{"num_hidden_layers": 10, "hidden_size": 384, "num_attention_heads": 12, "num_key_value_heads": 4, "head_dim": 32, "intermediate_size": 2048, "vocab_size": 2441, "hidden_act": "swiglu", "norm": "rmsnorm", "norm_place": "pre", "norm_eps": 1e-05, "positions": "rope", "rope_theta": 1240.0, "rope_fraction": 1.0, "qk_norm": false, "attn_scale": 0.177, "bias": "none", "tie_word_embeddings": false, "parallel_block": false, "init": "normal", "init_std_qkv": 0.0161, "init_std_o": 0.0, "init_std_up": 0.0161, "init_std_down": 0.0, "optimizer": "cautious_adamw", "learning_rate": 0.000809, "lr_mult_up": 0.883, "beta1": 0.9, "beta2": 0.98, "lr_head": 0.00506, "max_grad_norm": 1.0, "warmup_steps": 362, "schedule": "wsd", "decay_fraction": 0.256, "decay_shape": "linear", "final_lr_fraction": 0.05, "batch_tokens": 131072, "max_seq_len": 1024, "doc_mask": true, "z_loss": 0.0001, "train_tokens": 886400000, "max_steps": 6763, "dataset": "wikipedia_en"}
MLP neurons of a small language model. Each row is named by its layer, matrix (down: output weights) and neuron, and shows model dimensions 0-127. Each number is 50 + 10 x the weight over its row's rms, rounded and kept within 0 to 99. A neuron's up and down rows have the sign that makes its largest values positive.
A block is one neuron, or neurons of one layer that tend to fire together. Before each block is what it responds to, as a language model described it from the Wikipedia text at the highest values.

Description: Plural noun endings
L5.down426:52 51 56 53 60 34 31 39 49 42 50 46 63 67 54 59 60 54 55 68 46 64 35 31 37 48 49 41 40 53 36 46 50 43 72 52 53 41 52 54 55 52 60 39 50 49 16 57 61 57 45 64 46 60 55 45 39 44 36 48 57 52 54 40 33 55 58 42 51 52 60 51 41 34 50 65 53 61 54 47 40 39 55 32 56 61 54 39 53 47 47 61 29 42 43 60 44 59 58 54 51 43 28 47 41 42 44 38 40 44 46 50 56 61 50 67 62 50 47 49 54 65 59 42 41 47 53 52
L5.down609:48 43 56 55 37 57 51 38 44 44 67 43 50 61 70 37 54 59 59 61 47 51 38 53 56 57 29 50 48 73 44 55 48 44 57 34 48 36 69 41 59 50 40 77 49 55 42 48 51 57 37 57 43 54 51 58 50 46 60 61 79 44 61 36 43 60 58 52 69 62 60 62 46 39 50 52 62 54 74 60 40 36 66 48 50 57 36 56 61 74 51 43 59 48 43 65 50 39 41 50 53 46 39 50 49 45 60 53 32 45 50 51 61 44 61 46 41 40 50 47 42 47 58 65 55 63 53 39
L5.down634:51 55 48 63 82 36 48 64 34 56 46 46 71 65 59 68 54 29 56 41 51 66 52 47 56 39 36 48 32 64 49 65 64 44 50 59 40 45 62 62 54 50 49 69 56 46 33 29 48 51 40 63 40 54 44 55 47 44 43 65 51 47 54 25 49 59 59 33 48 51 34 53 48 51 32 51 48 56 57 57 64 55 42 44 61 76 60 55 64 52 49 49 52 41 50 43 55 43 33 54 41 50 43 62 66 48 49 37 56 50 52 66 47 43 48 26 57 55 64 41 54 29 56 42 70 45 47 55
L5.down676:51 43 58 58 37 55 60 45 55 70 60 43 35 64 54 53 37 57 54 55 39 50 60 67 55 52 46 39 49 46 64 47 55 57 55 58 51 45 63 39 56 72 41 56 52 68 59 44 36 41 53 73 49 69 54 40 55 38 25 51 61 44 58 47 38 51 45 61 41 42 57 30 30 49 47 61 54 53 57 57 51 35 47 60 58 38 36 50 62 58 59 47 44 46 48 47 47 59 76 63 49 38 37 27 51 48 65 53 56 59 52 59 41 39 56 55 53 48 52 51 73 31 38 35 55 48 30 44
L5.down848:48 42 64 56 44 30 57 62 40 50 39 47 69 52 55 60 41 43 56 29 59 51 30 67 59 59 42 56 47 53 49 47 54 57 65 30 56 49 45 43 55 47 50 65 42 46 60 51 52 58 52 60 48 59 49 65 52 46 65 62 76 46 48 40 47 47 61 52 64 46 49 40 37 49 28 58 59 58 49 47 39 47 62 55 71 62 50 44 74 48 37 70 38 55 48 57 42 58 36 49 54 48 49 64 48 39 48 40 44 48 49 48 74 58 44 60 44 56 43 40 58 44 59 65 65 48 48 68
L5.down908:35 52 46 56 44 44 59 50 41 41 59 53 63 45 63 72 43 36 55 51 59 56 31 46 42 64 42 63 43 59 40 46 40 55 50 37 47 62 42 41 58 35 50 62 51 23 44 65 45 48 53 55 51 65 42 49 55 60 56 49 58 49 38 59 57 54 39 38 48 39 42 43 48 53 49 59 65 39 65 64 26 38 55 75 51 58 65 73 38 44 31 50 56 35 57 31 43 45 41 47 41 48 32 35 43 43 63 42 52 49 49 69 51 39 50 44 45 59 44 61 45 48 62 42 64 37 46 53
L5.down1025:49 46 43 60 49 35 41 40 49 40 57 47 51 48 69 62 58 56 64 44 49 51 38 22 61 57 32 51 25 62 65 45 69 48 56 42 62 41 47 46 63 64 57 48 48 55 15 32 59 52 32 52 70 41 40 70 51 54 58 50 65 55 57 54 54 56 49 38 55 39 64 59 38 54 37 44 44 43 59 70 27 41 65 51 58 58 28 50 54 84 49 66 37 49 45 47 46 36 45 47 40 50 34 58 58 51 36 62 45 44 56 41 46 33 51 56 38 45 60 39 47 57 38 52 47 32 56 58
L5.down1811:29 34 60 61 55 33 40 50 56 44 49 58 68 37 62 38 47 61 36 58 34 52 48 42 59 31 67 50 41 66 37 55 41 37 70 51 52 43 49 52 54 55 41 61 55 64 30 45 39 45 58 36 31 31 50 45 63 58 46 67 63 50 51 34 43 62 45 64 33 47 57 36 46 43 60 40 48 43 51 69 36 44 62 39 45 51 33 40 51 54 53 39 40 55 55 57 38 54 56 47 45 48 54 66 45 60 58 32 52 55 57 68 42 44 44 41 59 45 63 50 54 43 49 40 59 59 48 47

Description: Before a numeric value
L7.down415:48 65 52 38 45 55 42 42 61 57 77 44 48 58 43 39 57 52 46 40 52 57 70 43 41 50 40 59 53 62 47 58 65 83 44 50 58 41 44 38 35 51 40 48 57 62 48 43 30 44 59 58 48 50 60 30 37 65 50 39 56 44 34 59 39 47 49 41 52 51 58 26 37 47 34 65 58 41 38 60 58 64 35 55 43 44 53 57 72 53 60 61 36 41 65 51 38 43 47 50 50 46 63 59 41 42 61 53 41 41 55 48 59 54 27 60 40 42 40 52 53 55 49 08 48 54 61 54

Description: Numeric quantity digits
L5.down303:63 51 52 54 47 57 47 43 43 40 50 49 57 42 45 42 36 50 51 55 41 57 27 56 57 58 53 68 32 63 59 55 62 58 43 51 72 48 26 45 56 38 41 48 52 51 29 51 52 45 39 54 62 65 36 50 56 46 59 56 37 46 34 68 37 44 63 54 65 58 42 60 56 71 50 67 57 58 53 53 49 40 57 67 36 43 45 62 46 66 57 60 64 47 60 57 35 48 34 39 61 52 54 45 43 31 43 36 56 47 49 47 42 58 42 58 57 36 48 59 45 73 58 52 63 49 50 51
L5.down327:45 38 48 49 42 42 52 45 50 35 54 37 48 58 55 40 66 40 36 43 60 40 64 38 53 55 47 36 46 57 61 42 48 40 48 53 59 46 42 66 57 59 45 46 57 58 43 51 44 61 59 53 50 63 48 46 51 51 45 34 59 44 51 67 45 46 69 39 59 58 60 81 59 64 52 60 61 36 42 54 42 48 27 63 42 58 54 49 70 43 40 40 52 49 42 48 46 61 65 37 45 46 50 39 38 37 56 37 46 50 40 56 37 42 41 64 37 36 57 45 63 48 41 26 65 46 67 54
L5.down895:49 46 57 40 49 60 57 50 47 37 44 49 55 40 40 52 49 60 56 49 53 59 58 47 62 50 28 41 59 36 64 56 46 43 68 55 58 51 67 41 46 43 69 56 49 30 72 60 54 50 44 59 40 45 40 56 48 52 55 48 64 55 63 68 45 52 58 52 58 72 47 54 41 64 44 47 66 47 46 67 59 74 42 62 42 36 47 56 37 50 78 51 65 56 27 57 40 45 34 63 51 44 71 60 56 42 61 35 56 41 53 45 50 55 28 35 57 41 51 59 66 52 46 51 64 58 52 39
L5.down1235:45 45 56 59 34 54 32 60 62 56 57 58 47 41 44 57 43 48 52 56 53 33 64 33 49 53 45 36 28 66 49 61 41 29 44 62 46 45 48 48 40 52 27 60 72 33 34 52 25 56 44 43 50 55 60 38 46 47 57 43 47 37 41 64 60 44 39 62 70 46 62 66 43 57 64 53 62 22 64 54 50 28 50 41 59 58 56 54 39 49 35 38 59 52 45 67 48 60 50 51 52 38 42 61 63 38 47 34 42 45 35 61 47 37 54 58 59 42 51 48 49 37 49 30 28 42 54 61
L5.down1540:47 42 48 53 38 37 30 37 45 62 46 56 42 34 72 42 59 59 56 40 39 50 48 58 34 61 56 58 48 58 69 57 60 60 48 54 67 46 46 49 37 37 30 35 51 45 36 55 38 64 35 51 45 40 58 41 51 64 61 57 44 45 37 64 48 63 61 41 50 56 51 66 50 51 46 50 49 47 52 60 60 39 32 49 37 44 52 39 48 65 49 58 50 51 33 56 31 69 45 50 48 55 51 49 49 37 44 47 60 40 65 56 49 48 56 60 44 43 52 40 56 57 39 19 49 60 55 30
L5.down1924:46 62 50 59 51 44 47 50 44 59 49 37 48 59 56 43 61 58 30 70 53 44 53 43 37 36 42 41 37 52 58 52 43 33 34 53 39 60 33 43 56 43 42 50 51 58 34 59 49 49 37 66 31 61 65 57 59 48 49 50 54 46 51 56 48 39 44 40 54 50 28 29 48 54 56 33 45 45 38 41 51 43 57 40 35 33 53 64 47 50 44 44 45 51 50 46 43 54 33 44 72 76 47 57 57 56 59 42 65 51 64 57 40 57 57 65 41 53 52 36 48 36 54 36 56 62 50 29
L5.down1972:34 50 41 58 58 26 55 40 40 44 47 41 59 47 62 69 51 50 52 42 68 46 50 48 88 55 36 51 38 77 36 46 35 59 48 43 61 36 61 49 59 42 59 45 53 51 49 49 47 67 50 39 57 50 54 62 49 47 44 42 55 27 29 60 52 40 46 48 52 47 55 48 37 58 26 53 60 46 34 46 48 49 54 48 56 40 53 42 38 53 40 58 63 29 51 47 41 36 41 51 55 59 60 54 36 50 39 46 42 40 53 54 58 67 52 43 42 42 56 44 46 31 65 31 55 54 43 55
L5.down2005:51 45 50 26 40 54 67 64 39 56 42 71 57 61 28 60 43 38 51 62 64 58 46 46 58 67 45 45 44 50 63 53 64 60 57 74 45 47 49 42 44 30 39 49 40 47 48 57 27 60 58 63 67 45 73 51 74 66 43 43 45 41 45 49 56 54 51 51 60 46 57 71 49 62 48 43 52 53 41 32 42 48 68 46 44 62 58 52 39 46 64 57 37 56 34 57 42 65 47 57 54 55 39 43 52 41 42 48 57 66 31 58 72 51 49 55 60 43 63 45 53 41 42 43 53 52 77 48

Description: Date-start tokens
L5.down938:32 66 59 53 38 52 39 49 57 52 58 49 57 51 48 40 47 47 62 51 45 67 57 34 44 59 51 42 66 49 66 58 55 48 32 38 64 45 44 52 45 48 48 70 45 44 43 47 63 45 42 39 48 31 60 42 65 43 47 53 63 49 48 57 63 39 53 55 49 52 48 52 54 34 58 36 64 40 49 39 59 51 53 65 37 61 49 55 40 59 58 31 56 55 45 63 36 46 45 39 52 49 49 34 51 45 62 42 57 41 47 48 49 69 55 47 74 57 69 75 49 48 53 39 34 31 53 38
L5.down1015:44 69 52 47 48 42 47 40 46 74 53 31 37 78 43 51 63 41 50 43 38 62 53 64 30 56 31 58 47 66 48 61 63 41 37 48 44 35 38 54 48 51 48 61 53 46 42 40 50 29 67 62 46 45 54 43 48 40 54 56 36 41 64 59 54 51 61 59 60 48 42 43 47 46 61 55 60 43 30 52 37 47 40 51 34 66 61 63 65 57 54 48 48 45 35 59 56 49 54 34 48 64 57 36 56 50 47 48 38 41 51 42 47 65 55 61 49 34 59 50 54 66 48 45 37 58 44 48
L5.down1130:54 51 56 58 51 42 54 49 31 42 66 55 43 64 71 38 47 38 45 34 57 53 50 49 45 60 27 54 46 49 60 54 52 36 38 44 37 43 45 51 54 55 58 22 43 67 56 44 74 59 57 51 50 60 50 53 52 63 28 50 62 44 61 39 65 61 43 57 48 51 69 36 61 48 56 48 43 49 42 36 57 49 67 53 59 50 57 53 31 35 44 54 58 60 50 39 56 51 51 45 62 53 74 39 42 42 42 57 43 45 69 56 46 69 49 59 53 48 49 52 54 36 59 42 57 39 56 53
L5.down1209:48 54 53 64 60 46 47 45 55 48 40 50 62 51 46 53 52 46 50 59 60 57 47 49 44 62 58 44 38 58 41 43 48 52 38 42 39 38 36 40 62 60 52 43 46 38 37 48 51 59 63 45 48 63 50 54 43 55 32 71 51 58 64 48 53 50 38 42 55 43 30 54 48 55 30 56 42 33 62 62 43 47 52 24 35 51 52 45 53 38 54 53 47 52 62 54 59 56 50 49 40 42 51 46 48 52 41 36 48 42 48 44 55 64 50 35 55 34 46 50 31 39 49 50 51 73 51 43
L5.down1316:41 58 40 51 53 56 45 44 44 25 43 45 39 59 54 55 57 59 42 43 56 24 31 66 49 28 50 46 49 48 41 31 49 39 41 48 63 41 55 58 48 64 59 49 40 51 69 58 72 39 43 67 59 34 62 39 43 52 47 63 51 44 55 46 39 55 37 42 56 53 54 36 43 54 61 56 45 31 44 81 31 56 61 57 42 71 61 61 65 54 64 49 47 38 49 53 53 59 50 48 66 55 57 60 54 63 47 17 39 54 79 58 50 47 31 46 51 52 25 38 56 44 70 39 44 42 54 48
L5.down1493:55 49 51 59 48 40 46 48 42 37 52 44 48 48 64 54 52 51 67 42 56 48 45 37 39 59 60 55 67 53 49 44 70 49 44 32 48 56 44 53 53 41 38 50 56 60 41 55 54 52 30 42 45 32 44 40 39 45 54 54 49 57 48 53 57 60 71 44 76 55 46 58 48 66 65 41 45 66 20 59 50 50 51 48 46 53 53 40 64 54 46 42 72 54 58 49 45 38 37 38 51 33 46 55 47 63 48 35 51 41 60 56 62 59 49 57 44 34 46 59 34 49 66 33 60 45 46 53
L5.down1522:59 56 33 47 49 53 77 56 55 48 60 68 43 52 61 42 45 30 53 39 40 63 36 31 45 50 42 56 52 42 67 35 40 33 50 51 34 51 53 37 38 43 61 51 64 64 32 31 47 35 67 37 58 47 56 41 58 32 45 56 41 55 61 48 56 69 42 51 54 69 68 47 52 46 58 43 63 53 55 46 51 46 36 42 54 59 55 60 50 52 49 65 37 55 48 66 55 30 52 37 59 35 48 48 45 53 64 50 46 44 43 46 56 55 59 43 59 47 55 41 37 32 47 42 49 60 50 51
L5.down1829:47 49 38 46 57 47 46 49 43 33 35 47 60 54 69 39 49 58 51 64 51 46 62 51 47 38 45 51 55 59 59 42 50 43 51 60 44 59 46 59 45 65 52 59 34 63 29 53 52 64 52 45 32 59 32 55 46 59 42 61 58 60 46 41 40 56 63 43 40 52 65 53 54 65 62 51 56 45 46 50 24 53 32 49 52 35 64 46 57 59 43 34 54 41 39 56 48 60 43 44 41 39 37 49 52 58 54 57 66 68 53 52 36 48 69 41 50 43 23 43 50 52 71 27 48 62 54 49

Description: Before dates/numbers
L7.down1830:61 31 48 57 71 49 46 38 38 38 37 57 46 44 49 41 52 61 51 49 69 56 60 63 36 35 49 58 38 32 51 47 48 42 51 51 52 46 47 34 61 51 67 59 33 69 49 41 72 63 36 57 52 42 49 43 44 63 58 79 74 45 51 48 34 46 40 47 41 75 46 44 64 59 44 59 47 42 49 47 47 32 53 37 54 45 63 50 43 26 49 43 62 53 54 53 33 63 53 52 52 56 60 24 33 41 39 51 61 54 40 46 50 44 41 58 52 60 61 43 49 35 61 49 41 57 51 43

Description: Noun-ending completions
L7.down1687:47 64 54 19 50 24 49 40 43 55 58 65 33 50 62 45 61 51 46 45 75 49 59 31 48 49 39 52 38 47 52 52 63 41 68 49 55 51 42 26 49 41 44 50 52 49 56 50 55 49 48 44 42 56 67 65 42 37 59 43 31 50 50 40 51 59 52 60 51 37 61 45 34 56 77 52 36 48 60 48 70 59 55 46 55 56 53 53 56 50 45 51 48 50 51 51 48 68 37 66 56 36 60 50 53 51 35 60 68 55 46 39 50 66 60 29 71 50 52 53 50 34 51 84 51 64 40 47

Description: Noun-completing suffixes
L6.down61:75 63 54 65 80 53 56 65 30 71 49 46 35 53 58 47 48 42 55 46 58 55 56 66 44 39 46 59 49 66 55 22 37 52 51 62 55 59 45 56 53 39 52 52 41 44 35 61 71 63 52 70 52 30 69 58 40 51 43 57 44 41 43 45 47 58 47 57 60 56 45 57 59 46 42 34 52 57 22 36 70 36 58 32 43 37 46 51 57 51 64 40 66 48 44 53 62 51 41 43 52 35 53 33 53 55 53 60 46 44 55 52 61 54 43 46 32 35 51 44 44 67 49 41 53 63 40 46
L6.down399:54 38 42 51 62 39 51 46 37 50 55 56 42 51 65 55 48 50 59 44 46 51 49 61 65 51 39 22 34 64 60 58 60 44 52 30 48 48 49 53 50 56 49 64 40 43 50 51 47 58 33 59 49 54 46 41 48 69 47 56 67 35 58 25 22 69 68 50 46 44 40 53 51 47 32 43 61 42 51 54 42 45 44 54 61 60 47 43 59 68 49 49 37 52 37 59 56 54 49 61 66 55 49 44 52 42 54 34 31 47 42 64 44 54 66 38 52 59 50 28 55 52 71 74 55 65 42 49
L6.down524:51 48 49 61 45 46 53 36 38 40 60 34 39 51 56 56 50 71 48 50 31 39 55 52 54 41 40 35 59 55 61 56 52 54 57 43 57 62 62 50 48 63 44 67 35 48 49 59 54 61 54 36 37 66 30 21 44 55 28 63 66 45 51 58 62 47 48 74 58 58 51 48 70 48 39 51 58 49 53 49 42 42 51 52 41 39 36 39 37 66 49 38 44 39 52 58 37 40 63 47 48 41 44 47 33 36 54 43 52 60 49 52 33 32 59 50 69 47 50 44 54 25 50 50 62 52 55 47
L6.down569:61 44 46 79 47 54 66 78 45 51 53 36 27 58 52 39 69 48 58 41 51 36 49 50 57 52 52 53 61 59 57 45 52 58 46 50 45 67 50 56 63 48 48 39 37 60 50 50 63 40 51 41 67 59 50 65 53 63 49 41 44 51 67 63 60 69 41 36 62 44 32 67 55 53 69 49 46 46 25 42 44 47 40 65 60 33 50 49 56 29 49 40 52 34 32 51 64 51 63 42 52 55 69 38 40 48 34 44 30 46 43 44 46 56 39 54 54 44 61 41 39 77 57 29 45 55 35 55
L6.down806:60 51 57 65 59 52 62 60 34 53 40 47 34 57 49 26 51 53 37 38 48 46 59 53 41 30 65 48 43 46 64 51 38 44 51 65 45 48 48 50 58 54 38 38 38 44 40 69 45 58 66 57 38 40 52 46 48 52 51 34 50 23 47 55 58 69 50 35 52 50 44 66 62 39 67 60 39 67 42 27 74 48 49 49 41 43 61 45 46 23 55 51 65 50 46 46 60 54 54 42 34 53 72 39 31 37 48 46 56 58 54 52 59 74 29 41 52 48 49 47 69 63 37 45 44 62 63 54
L6.down878:45 36 33 55 48 32 38 33 48 39 47 61 46 45 54 46 34 50 62 54 32 66 51 47 55 40 40 42 35 69 49 49 49 63 47 40 55 48 39 45 57 56 50 54 49 37 32 52 57 57 52 35 37 43 47 44 46 35 50 46 45 44 53 52 42 53 67 74 53 52 41 49 65 70 25 42 28 42 56 67 45 36 58 29 52 42 42 60 43 54 47 59 54 31 53 56 66 40 49 64 48 52 51 43 46 59 59 59 55 49 46 52 52 34 53 54 50 50 45 67 41 49 34 51 58 50 58 38
L6.down1708:41 38 33 61 63 33 65 35 44 60 59 62 41 54 58 34 40 50 48 64 62 55 46 41 43 45 45 39 58 73 57 45 42 30 54 48 49 37 42 55 55 42 55 52 32 55 40 45 39 48 31 48 49 52 63 35 63 58 37 65 64 47 60 49 33 45 58 44 48 45 53 57 54 45 40 58 63 47 50 56 49 60 61 42 54 51 34 42 48 40 51 61 39 51 54 49 39 45 67 67 41 62 45 44 53 51 57 43 39 56 37 67 46 38 55 53 35 48 52 36 43 47 52 67 53 59 35 49
L6.down1893:44 55 49 43 46 53 43 56 48 46 42 56 62 34 58 39 40 52 46 49 59 51 37 48 72 61 43 62 56 51 74 42 46 47 49 48 44 51 43 52 44 43 46 46 56 29 59 47 32 48 53 52 56 44 53 50 33 37 55 57 49 45 41 40 47 55 50 60 64 57 37 52 53 55 64 59 54 38 58 50 43 58 47 40 36 55 41 43 40 57 49 65 45 56 57 49 53 37 53 57 37 50 66 43 56 59 47 65 38 39 58 55 41 44 67 37 57 70 50 51 51 49 50 57 66 64 45 48

Description: Before a year
L6.down310:38 39 51 49 46 54 39 50 51 69 39 49 54 62 59 33 69 43 45 59 34 35 57 57 35 54 46 46 23 89 66 49 50 52 43 54 47 48 51 44 42 70 60 55 53 61 41 58 56 49 53 50 43 61 30 42 72 62 42 55 49 47 47 51 45 62 59 45 53 49 54 56 43 42 55 52 32 65 67 47 49 61 64 45 57 46 40 60 40 73 59 65 56 39 50 56 25 67 64 42 47 61 44 45 40 47 55 58 37 61 47 48 51 43 53 47 57 47 59 32 52 61 43 53 54 57 49 74
L6.down432:53 39 35 63 33 54 30 52 51 55 40 43 55 56 41 59 34 53 57 65 34 49 63 34 63 66 64 60 66 63 47 51 50 27 40 52 53 55 34 27 68 49 42 60 54 54 33 41 51 46 49 35 44 40 41 46 53 44 58 48 49 55 70 57 50 47 55 80 55 32 56 43 47 44 43 63 60 43 43 47 20 59 49 54 58 38 67 65 34 66 53 60 66 40 52 53 59 66 55 45 51 48 47 47 36 51 51 52 57 51 56 55 42 43 48 58 68 51 61 56 79 47 45 59 26 47 43 43
L6.down454:61 58 57 40 53 59 31 80 61 51 49 57 55 53 50 48 48 40 50 34 60 55 51 61 38 65 40 50 36 49 42 64 26 45 64 48 65 62 46 27 51 65 53 42 59 63 36 49 61 36 47 57 62 63 65 47 46 46 39 67 58 42 45 69 50 59 53 57 47 65 39 42 47 45 55 69 49 67 30 59 41 52 56 62 43 59 52 47 49 59 43 39 64 58 52 26 33 65 49 61 44 52 52 55 46 49 53 28 27 38 47 43 74 36 51 58 45 66 30 59 53 53 39 37 41 59 42 61
L6.down1087:40 35 38 60 47 46 58 58 56 46 51 51 66 57 44 29 63 39 46 54 52 55 47 47 52 56 54 46 60 56 38 38 53 32 61 61 41 63 51 49 58 43 51 39 27 50 59 43 35 27 61 54 36 51 53 39 40 42 45 62 35 34 53 45 49 48 67 40 50 52 53 41 59 45 51 43 44 62 53 36 49 53 70 40 47 59 53 57 54 48 67 69 45 49 41 53 54 70 51 61 69 43 37 48 41 45 54 30 51 57 57 45 65 47 47 68 52 51 53 56 56 41 58 77 63 38 65 48
L6.down1206:68 33 41 59 53 53 51 41 43 47 56 59 34 40 57 43 70 33 33 55 58 49 50 52 39 66 51 55 53 54 55 54 43 46 46 31 66 53 49 59 39 48 49 45 31 44 59 52 61 47 42 45 39 45 49 49 64 55 58 50 51 59 36 45 39 57 38 52 68 50 41 49 39 12 61 48 45 54 46 43 56 46 53 46 45 45 46 42 50 67 26 54 65 44 54 44 44 57 53 53 47 51 35 36 50 50 64 48 56 46 67 52 35 42 52 71 45 44 56 52 54 51 64 42 34 47 70 50
L6.down1436:46 41 51 50 46 42 53 56 47 35 69 30 47 68 34 41 56 63 46 55 26 37 41 36 69 65 58 42 48 52 56 39 55 56 54 48 57 73 39 44 43 35 75 67 40 58 43 50 55 55 46 47 43 48 49 43 64 46 50 47 48 44 63 48 42 45 46 54 45 39 41 50 43 59 67 42 48 53 57 57 53 40 47 43 63 41 52 53 56 79 46 68 55 51 41 54 50 62 42 21 72 47 63 51 51 43 53 48 50 37 57 44 40 70 36 43 49 55 42 46 48 49 53 37 63 58 54 54
L6.down1600:43 71 42 42 45 55 49 58 47 61 54 58 42 58 57 47 51 42 40 48 55 41 39 30 49 69 46 47 52 40 45 39 53 64 54 43 57 50 48 21 57 56 41 59 52 56 41 35 61 48 46 44 60 42 51 48 49 29 52 42 55 35 44 44 44 47 43 42 51 47 53 56 56 54 38 53 46 78 64 57 37 39 58 51 47 58 45 56 49 56 63 47 52 36 50 55 39 64 40 52 40 55 46 56 49 51 64 29 59 50 44 32 51 43 39 59 72 52 54 41 42 30 66 67 49 28 36 57
L6.down1836:58 36 49 57 36 70 51 69 33 68 40 59 56 56 59 39 60 25 46 51 50 51 55 52 73 57 51 44 53 45 38 45 51 39 59 29 52 45 37 41 46 49 53 61 48 28 39 35 54 64 49 56 58 50 43 57 38 50 51 33 40 41 51 49 50 58 56 45 49 40 47 59 38 51 63 45 55 39 54 55 47 54 27 45 66 44 45 55 63 55 26 38 47 59 55 59 62 41 48 50 63 51 44 49 53 43 59 53 51 49 62 44 47 67 31 68 60 54 57 44 56 31 51 54 54 43 52 41